Weights of a small GPT-style language model, trained from scratch on English Wikipedia.
Architecture: LayerNorm before each block, learned positions, biases, normalized queries and keys.
Training: 285M tokens, 8710 steps.
MLP neurons of a small language model. Each row is named by its layer, matrix (up: input weights) and neuron, and shows model dimensions 112-175. Each number is 50 + 10 x the weight over its row's rms, rounded and kept within 0 to 99.
After each neuron's rows, "fires after" lists the tokens most often just before its 100 highest values on Wikipedia text that the model never trained on.

L7.up886:54 51 28 64 51 78 43 52 54 39 45 63 56 69 38 51 58 65 24 58 57 27 53 61 30 43 58 65 54 49 55 43 59 52 42 47 66 63 68 48 50 58 45 61 52 37 55 33 64 58 34 52 44 52 48 68 44 44 57 58 51 31 40 50
fires after: ",", ")", " Serbia"

L7.up322:52 32 39 45 62 44 42 52 37 67 49 43 56 50 30 61 47 47 50 54 60 23 80 44 73 33 39 39 65 55 44 60 49 62 40 57 59 37 40 44 63 61 43 54 48 43 45 51 49 74 54 63 41 49 52 52 53 68 42 52 22 32 58 51
fires after: "|", "-", " was", " a", " is", " No"

L7.up284:67 54 40 50 52 65 39 52 61 51 39 58 58 65 41 32 53 62 38 73 73 26 49 43 40 40 63 67 38 45 53 52 49 47 38 39 70 43 63 43 47 70 55 74 42 45 50 34 53 44 41 63 46 45 49 53 41 63 49 47 56 70 55 45
fires after: ",", " Azerbaijan", " Serbia", ")", " South"

L7.up552:44 54 52 59 42 68 28 39 37 45 37 68 70 54 49 57 69 37 48 50 43 51 66 28 47 49 55 52 49 68 60 56 58 58 57 44 44 58 69 49 43 60 52 61 59 37 67 35 57 45 73 50 37 45 56 45 30 63 59 46 48 48 51 50
fires after: "-", " a", " was", "year"

L7.up1213:54 49 51 51 56 35 53 65 43 35 34 43 44 60 50 49 52 36 66 45 66 58 62 64 49 58 38 55 55 47 58 50 35 41 53 59 46 36 58 59 47 42 41 45 55 30 47 55 50 42 57 27 43 51 44 67 38 55 37 64 23 41 36 65
fires after: " |", "–", " Sm", "."

L7.up726:50 36 66 60 59 64 32 55 41 61 48 56 67 55 52 56 68 45 43 48 47 47 49 44 37 39 31 45 40 57 53 59 43 65 45 56 60 45 48 42 63 45 48 53 51 48 63 46 56 59 59 55 42 50 52 48 45 51 60 48 30 31 45 51
fires after: "-", " a", "|", " un", " (", " was"

L7.up1134:53 51 49 58 39 55 64 50 41 37 43 38 38 68 50 56 58 40 50 67 37 50 59 55 54 59 46 38 55 49 57 60 50 36 50 58 46 65 46 48 39 51 50 67 41 50 54 50 54 34 23 56 41 60 48 33 33 44 52 58 50 49 61 47
fires after: ","

L2.up890:42 51 47 42 52 57 54 59 40 32 55 60 51 62 32 53 45 49 36 48 59 61 44 49 56 27 44 56 38 64 70 58 67 53 74 52 62 49 59 57 47 47 52 50 28 45 53 63 57 46 66 44 59 41 42 40 47 37 58 52 40 52 53 59
fires after: "ti", "–", " explo", " ("

L7.up1039:59 41 55 59 42 67 49 53 39 38 44 51 39 60 53 58 41 42 50 61 41 33 55 57 61 48 47 52 63 50 54 55 51 42 46 61 25 50 65 47 41 37 64 71 47 56 64 52 47 29 31 47 49 70 44 42 35 46 40 45 34 41 61 48
fires after: " |", ",", " was", " (", " is", "|"

L7.up1277:58 62 37 42 53 60 37 50 58 65 55 53 42 57 43 39 47 29 45 44 55 61 53 48 47 70 40 66 46 53 45 55 56 61 56 45 54 50 68 42 58 52 43 48 52 50 57 40 44 54 69 46 46 47 30 51 33 53 54 35 26 49 57 71
fires after: "-", " \"", " Gro", " three", " two"

L7.up91:50 43 61 35 24 45 49 43 57 42 43 42 30 42 53 42 48 56 41 63 57 40 52 51 52 46 67 52 38 48 61 45 42 53 66 45 47 57 52 55 51 63 54 57 40 53 66 34 45 59 46 65 52 54 38 65 54 48 50 46 47 48 52 34
fires after: ","

L7.up690:56 50 57 66 39 51 49 63 52 45 70 44 53 68 49 43 57 46 44 51 45 43 59 50 77 54 39 62 54 49 70 40 59 56 45 46 48 39 71 52 70 66 57 57 49 49 60 49 45 57 49 40 44 41 52 45 28 54 64 54 36 53 42 67
fires after: "-", "\n ", " 4", "2", "3", "1"

L3.up838:58 57 57 35 52 31 28 62 71 57 38 62 49 55 56 44 48 45 57 60 68 36 62 69 33 50 53 50 40 69 51 67 42 47 64 47 42 64 56 61 58 49 40 40 32 40 45 49 57 28 43 30 57 51 58 51 43 42 59 50 26 49 60 52
fires after: ";", " |", ".", ":"

L7.up149:50 56 40 41 46 73 37 54 39 40 50 55 45 53 48 40 53 23 36 52 41 51 51 51 60 47 50 66 48 63 60 49 62 65 63 39 55 36 58 45 69 57 56 65 22 41 53 41 54 41 55 58 54 47 40 34 52 58 39 54 43 51 40 91
fires after: "-", "–"

L2.up18:54 46 62 48 31 43 58 39 51 58 50 54 50 38 53 63 33 39 44 52 39 38 52 43 65 53 68 32 44 46 55 66 42 43 61 51 36 57 54 46 47 61 56 61 27 44 57 57 47 34 47 49 37 57 60 50 48 69 36 39 53 46 42 32
fires after: ",", " in"

L7.up133:58 47 54 39 52 57 58 42 54 44 46 56 48 59 53 42 48 47 69 56 56 40 52 45 62 50 43 71 45 56 59 53 37 53 44 48 52 42 70 50 60 49 69 55 33 53 38 62 54 54 60 49 53 48 57 62 34 60 39 49 42 51 56 60
fires after: " |", ".", "|", "\n\n", "\n"

L3.up38:41 52 50 56 54 64 48 56 46 40 38 45 70 54 46 72 44 37 36 60 38 62 53 37 40 57 55 51 44 66 62 55 43 70 52 51 40 37 47 34 66 43 63 48 43 59 68 50 67 41 64 56 48 38 41 50 41 58 43 30 53 31 59 43
fires after: "-", "|"